{"hidden_size": 256, "hidden_act": "swiglu", "attn_scale": 0.125, "bias": "none", "tie_word_embeddings": true, "lr_head": 0.00904, "schedule": "wsd", "final_lr_fraction": 0.0, "max_seq_len": 128, "max_steps": 6753}
MLP neurons of a small language model. Each row is named by its layer, matrix (down: output weights) and neuron, and shows model dimensions 0-255. Each number is 128 + 24 x the weight over its row's rms, rounded and kept within 0 to 255. Numbers have three digits each. A neuron's up and down rows have the sign that makes its largest values positive.
After each neuron's rows, "fires before" lists the tokens most often just after its 100 highest values on Wikipedia text that the model never trained on.

L10.down237:102063095116120136139145103113109131164129110107132126147128117153150161136095125127118125116131104115144103118130121121138109114110167126162131119130085124110144078133127143120110106133103120106132155126113140154141147135108094155114094155167094120129127110138114142077120134142094102133142078116108101150128192112125137152132138111131130131176103114137145098099134156152157104126123114152104100090138133138163111147110131121082123135164132127116144111153041140119092152124123138114088110132159123146127093143127125169129093177110157143136124148123088125117105118117133106156138075109154146103112162076150116124133189105158111150133145086147102106082118126127134125136141084158150116172109149189132115090083156100143125127144153146131153140178155107175183132076114129
fires before: "d", "r", "rs", "s", "nt"

L6.down640:084132112127116127120159138166113124100144132188138127136128176114158124098130104150104104117121153149170140130104105117126118139068142132113131123106124128111163114153095094140129134105125094142119166083123234171136101119134129122153168126106133091149153117091091108132109106116114101113137111101144108131117100173117124174135142138108142121099118150165105138111124055156106124154140110128151188125138121131130128093095174137111095132093085098143124109126116129149124114133153131132121113155159100150104135167131126110170119144126161149088143101163136127095104120115130078120151157109106130134127161112152128123113105117129159116130131147134108115170123121114095128114115188117109109126129096111147110118101131128078084102145151158099180163135154156120115164102113144
fires before: "="

L2.down168:134132136145125134131127133154147099146126157104124122168134129134132132110090126129122134155150139139075100141168081128173083161078120124106137140099121130115171123135134141117143156130110171142146136088156047111164150130075083127118151092134176100110134107151091144138130113150140153110119119146109115125129151159132104123122169131114125146104106127141124126111123097130159093154113144138116166098126145118152107114140133171119143128092110137121117164163117140132145113154095135108115126119099075132074175132155138113140163132112138135162135163146128119111105123127117098155123131182134121123113136096123084112138094086149122130176137111124082127135129130108139118174098136067116142049144131174127164138065168151102117126157120157127131154112117094140144165098112106
fires before: "=", "Population"

L5.down451:123152146124149103127110142165117160105183078148147132136143191152132132133132111146104122097119122087143101163121133125166112121134150107129141125153139095116124135137106118101158128138109136179118152093106129111074075157192167132129090155128146110132111125103110119167125108170107137155150114104175119132156096132074139155113130099136136128121113157072145111114135116118087094108130110104168142123115125119117165134127131164123166148109121163134130043108160145145097093165120129148127173110121139134151108119137131140167127084133137102133137109132114149097132152123134102107157165135160172119165135096126126137082117097087132097136145113171152144116130092097071135150143092121115111129152152127094128161120117104107121159117123153122134102132085144131171149125127105
fires before: "=", "\n"

L7.down334:138167152086144110163112115090089094137093137087131148135154148112132132091134113150106112149118132136107121118180103160161114122135141130162142110111112131109116099133136116135149154127177085137162122123178114144071066148132135150133124100125116130125116141095136135098131154128157144143125145157111139144108131166115135122119117085128141110119121137122095112117144119154146105149122201150155151138173148100108155163180113131128127147105087152112164102132141146162109162104113129157089141150128121138102123137174146142157105133146139116079129118124125126092104115130111156098151170153155100132165121111132091153088112110095123106156109131086116103192135164119097100104134130129130127149138141114114149129133098173183154176157112165104200137095142119148105127126121111
fires before: " is", " was", "=", ","

L7.down78:119140135152134101162167105113096081159084133135103115116174105131166128181167135135138111168090144089148145096127098146176120089096123165115157119069133141107130123117124119155116118108138108122127137121143180120095122111110085172147141112131147119126179135117170123116142107121094119129117145128116131141111146117071135132162118127133071106148129124111123140099119119150122161099116132103131062144112127130136101132137144168152158114187108146147168093137125148147087127138159175140163111133130078105141162153137118149160134149171159151127129174161169125116145144139155089115129117120117120150116156100167150118064144124146156154112129117101081105156112128113147102111093155154118121138121140127148125129134097113123131116129138119089124118075105150115163141095138113
fires before: "=", " of", "\n", ")", ":"

L2.down24:124142119145121137094114129133118139136132156095124122151116126097175145167110153132100096125104118107121100101081165145132139116118112090132136108148133136175084102178127125076133134109117115139127082115102076114149138126146147131099173113111167157120122086101082118125192136131142110151189154155133146134077134130135114192104123142125105133143155102105133117123145155116106113149188176102115113105139105153143147176148129169130149092153133135118158110107125151118127138129142104108104164144170100097126149124120085137100126158109135091126122116136126115143158136151135124115144118176084150158123085153128116129112116096079124108103155101172154161146130114159124144107108136134112151129118154100125117106097143155080101084146087115149115136168105109129103117122122173
fires before: "|", " 978"

L9.down25:155112134142151135142106132093091083156155138148144092145123175125115165140136122108107173124111121120115091123153136142135124133114100111154130117127140131138155120118132120117120148138129110089145126092175124140048108163103114139142142166144125118152119109121141126126188117119106098081137123138159096100107113112128124121090136131085116119139128110171146095111125072122158131160125142096107092137108133142119143098100148134092099130123141104167127116160129108140151119106103134134158146080102139116132110111116139134121168155122119091120091148105124129093113141174093092156090132122135120139108214099115089134141115105132131158143169100130148144089110120092107131130178129160164134102150080104133130074162092188095138124108149143085098128096151129155150125112104137
fires before: "on", "ve", ".", "ong", "ons"

L5.down126:106127140143110130138142172144086134164158108108151101127127202133154069183151097140141064117149139112113118154147151093122126114127142131155163162137132106095170113150125095131090073152131135141137107106119171142117106156125150126138121097116104114119143131137115114142159094137091107137104098126122157127154084153150162123141108107111129116116144136138152128142160120106059133114110140109091138180113129114148108115109114102127119143110118169124149140100150116131109089125138152144143183149112136139127135155082106120128104105130151111117092107080178113087099145121148136095157136109172169130142147116160125122114108158144155111125119132153148123176101118146140143127111132149181118134148146140137146135141174169162173086136131133101199137128125131154103095129126125
fires before: "=", " of", "."

L7.down409:156136125124135102137096116129097113141163092101157114113150119109101111167095104112156127120102167109129117139135095131090106103150091086121093078123124119116150159146115150155161094141089139081135096146124150131109096140129179149126155120102141093113166087135156109147113134141129132105095135116155140144077130131080137148163141151174122134152123157128102153112133174144122147096114141081119097140163114111131111117116090157162122128090128115171079127125100117113142123143141122123108127132133169131131089114131103198144145169121120128089163139154145116171131147107134119111112124044104098116113105106128135153161124077105134131132140158112132151108126146138146127166126113113141121145131112127175111109141124105116171099127100109112144138164096110082074117140166097
fires before: "\n", "\n\n", "="

L9.down568:160097104148107107119108141135131167156135108138121093138106129123108159131101124169167144118172103140146097163121156082144105142198105118102153083135161173131147107116144128143140120145101115129113123122126134178130095162157142139134111126123114123109125096109107120154131115111139129141112091123131093124156146106139113155162115118094138156112129117121152141121154149118112143117102104090081110094154126122078090127101133123123127073169140147169129127113146177193133137104149113162091182149137153117153106127116152131138100155131078117148183111101200158129138125127118146150140136153154136147099161110127169135129156121121109119124100108125153127137053104163099137115135138131154165151188156159155131141133138137148111124115158110107145111148164169130137117119129151
fires before: "s", "d", "t", " to"

L6.down341:125147098141155155122180101179105108157152130129110109176183135124192101126133115147145091132125156139128122146098139178135108074138123142083163136122105121186139124119113181109146146096127089143168114122135104163143163139107129096128134142096138104105114111115131129161127114105125124147140128099112164154162142140096113110128135126143115120095140112178147142167094110154130083093111146132184069115109113125135119138129108118145090091147106136119111134138127114111111093166168123115118097144150108085164131149127127093154127144160166144178122138106127108136140084118169129145118102094150122126123080131137109133098104138092146114129153118119130130166154122113160126162068147135147141116085122109112123108168095124116144144158081147147122130099112149097147154138116110
fires before: "\n\n", "="

L2.down59:171094134170143103132168078123091130173084123106135088133087094131123159074087113093121117122140139134141117098156126142125105070139119095078099147122127123131142122119133091131110133153151121157161137132112093154135122147129139116166102135121122135171154150123139119138153154119122141093140128126098105177138094140168148116137121094159113116148123109125082118137110124162133093119149156111093116140132149092125135137189125168114121154133135175126129140122087140092136126129114095101125125112129169113085115131146101140131153147151135150129131118151167111138088136150138137096135169134099139121142133089104145108155111111098160147108128115127057145112153148160157160118093113072145126149131121136122105077128168156134119091118112118133154102167141180118119176111155083
fires before: "=", "\n"

L7.down546:148167139160124144159138104136104087083136111129112151146113138123158162100096078176124100126134103159102142139146130171103127144102132143102128148181116115131129163103134139132156158100160130131123139123126153146122145133117108117200120147114148127142104142112141132122152133141133147138149126108118147132147118133144130114090109155124116097083127108114123114185100122120109142154133123123077096144105153089166125091122122119141168103132126183120075134151121104125133152114145114080119135073181127148103147125130143182109130120103104114174163108130135129134146127106182130120147183148145115167149200127105074161124093152140132153153142134134135145110171115099121142139138125087152100129126133060141141157132112164064110114141126132113125136139096110139141102147132156
fires before: "°", " |", "  ", ")", "\n", " −"

L6.down182:142101076123152106126132145089124138112149127142104146147129163117121128119114143126129099116141108105109107099185126149143123134149115141097108135084107112140139076100101137101159128110069156122136102116073116151172084168160160156131126111128107108187121154098108114159138116147163128142105143118083115082113132085136140154123146147129121123100085164147125162155126085101135134131139106112151119139132107112152122131106101150132095148141141184104138107148133109129095139116113127076113149164158158097104114148143099143187124145146124141077149121125126143126146099121129107135165186098137131145101172164121108130100075128127147170109107133149146140119156115123136156091111122107078124093096100124162160105098127116096128141126163159127155127107125123150088114091097124
fires before: " |", "  ", "%", "."

L10.down372:114126128146108123133156074137133128116120112118116134134124123110148134149129138120138152159116126140123133115080166152109105163145115109140107153169134143121127140159147148109143110131106141117080143123088155077146156128121065096099117143136117142140137105146115118143129118106101113127110129118110118143136107133119105148126150121177148126164152125139184148156125115162133126123093130138101109129087092164090109090117119148172122091156093159080134153101126130160168118106096090127166161088152132095179121112081099095139105197131105133142143128125138154104159164156132110114143129157123117139139164117103099151099123081083185106144152132164095096128126131168125106144138118129136134083128127106161191128130123162132105078177141105143096143146121155102141123171101108
fires before: "|", "ra"

L10.down0:140118116122140139108139121121134133116107145156119138124136150124130168141078110151124112110107137093111125100110107138105129123137121096107094137147147137151122166101151079115159170126133087144161157158154168140155153139125164121116131182134112106166149149152080115154133120121140165140120110156145080150154081168142142144110082075104099076140161147118134138115131121129122138156140107135175147123142112124118122130078114137119184113142118161143091151132123138150140125121147169134154160142116123139124158091117155107121120184133154118083142117112123102169098113138193120122117101106161086131100173147102129106182109091110130117112107112121118131115123117129137144112086077077157121109136137151101088199127166135115130165128087119137124089143121157123115143117145164
fires before: "=", " in", "\n\n", " of", "\n"

L5.down581:137168171098114102138156098116164102121127151151115119100097119119112140126098135136119106137126168138064107163120114169188141147141159130120103136126100108095118093141135118164165146126096092127130129133105124109164125168104155134174141111130179080135122090171139177147122129130127105162152124177132116138127131111095157080125146155156137134100108118140136128149139118099141088115140118118135130118143121115145076112142128176128134171127119132121105132143127131125101130150136099150113139143121056144186165133134157141159117149119146128102101155112120081115146158135112151153099138102123189131128175150137133153127141136129150102153158138149126166129154136099151162169119108128145079121172173130112147157128121073093121155146153100134122159162101108160152102116132142
fires before: "-", "=", "|", "The"

L3.down431:115159096119133079144100113152105111126141116135096134161128139123151179133115096145103150144121106165115107162178121108109124120161110117103139127121131128131148152150138094125136109071149136129127132101147150133116141117111097112123159128156120159098152119055103137168142128107159130168127104117171146138153121098062153117107098083149122123107071135153144091086134134126140124124142115170162136128147172120120119146162129129113099111090074180138104099114132114137127130109152114071151103137105140113166133115168134122138108126154180143149144083144158144126095134097131157093138112120106136075168172136107140095124134162114105116124167113106121165148167110114117137144137106126152167081116163119140093150124127108168100161109166123128133138170151117134110112118135141
fires before: "="

L9.down551:148152157180168116129130074130105138094151086097063158156116119132162138145126121106087120119112103095091152146127122118123132144108114140120099097089132144117137138127165121135106107181116151135108126176103197135132150149104159165135102133117143093117136133155100112150159115103115111147133121117104132146120106122127141157143124132144122114175137143127166118126128130125141106154082069155121098064138157112113126143147135112126111152154176125094119162123125132125176164103112102136081118154105118127129152120103135120096113149108157067121166126108100131101145141136100142144141136150181172119122151112169173123113113158154117104125186165092133130131119162150142140157122136094100101130134093168115132110129127138118154107143091110173140106122144090152103107134140136
fires before: "=", " million", ",", "."

L3.down195:132102117153134146165087096118120136082088101119110172139116107115158159171099140125101129125111110111167142116119071155102115148106101167152091115102098145112128147095117150126112137166151163127109152094104152141163133150089132194087186137129087109161152130158125126141137133159116092123116160104114146131154125160131159134119117123121124122104072122130130090113135131097128108085178160092125121090128118142137110109124124110112101144168123132110137113088143144104137112149113126125105108137134121115140153080152111130128157103107184133118110099122116117140085087111133132174114129170117170105123165094143093167154134142108098098115157098127139097091159107109130104134158113116138117070129091138126144116151085165097146117153115153130119118142097136127114089161121125
fires before: "%", " |", "."

L7.down399:094145092132116123131167125151106134158169128152125121145180129149144147105126120106111117136188133140082092121122148097140101160150127116115185172100132160128118143139151116116198164118111107096132120118092178138118129174101129132113108140115106105108131102095128129141157110156115139138130142118135140092123148125071104103126156163148137100165132098127165142144104100136107156100182093134136103140139103126076104099089102114113143110149126124117134131128112074088095145175147117161118186140167103105130193094135165140116167148142143116146133082136115090126130122110122145129118128169127097137122145138156152108151125147087159138091155151095137107102166151149115145127107122126134110099111118131136125133136146122130143116102170114156115098093077160139118130099148127
fires before: "\n\n", "="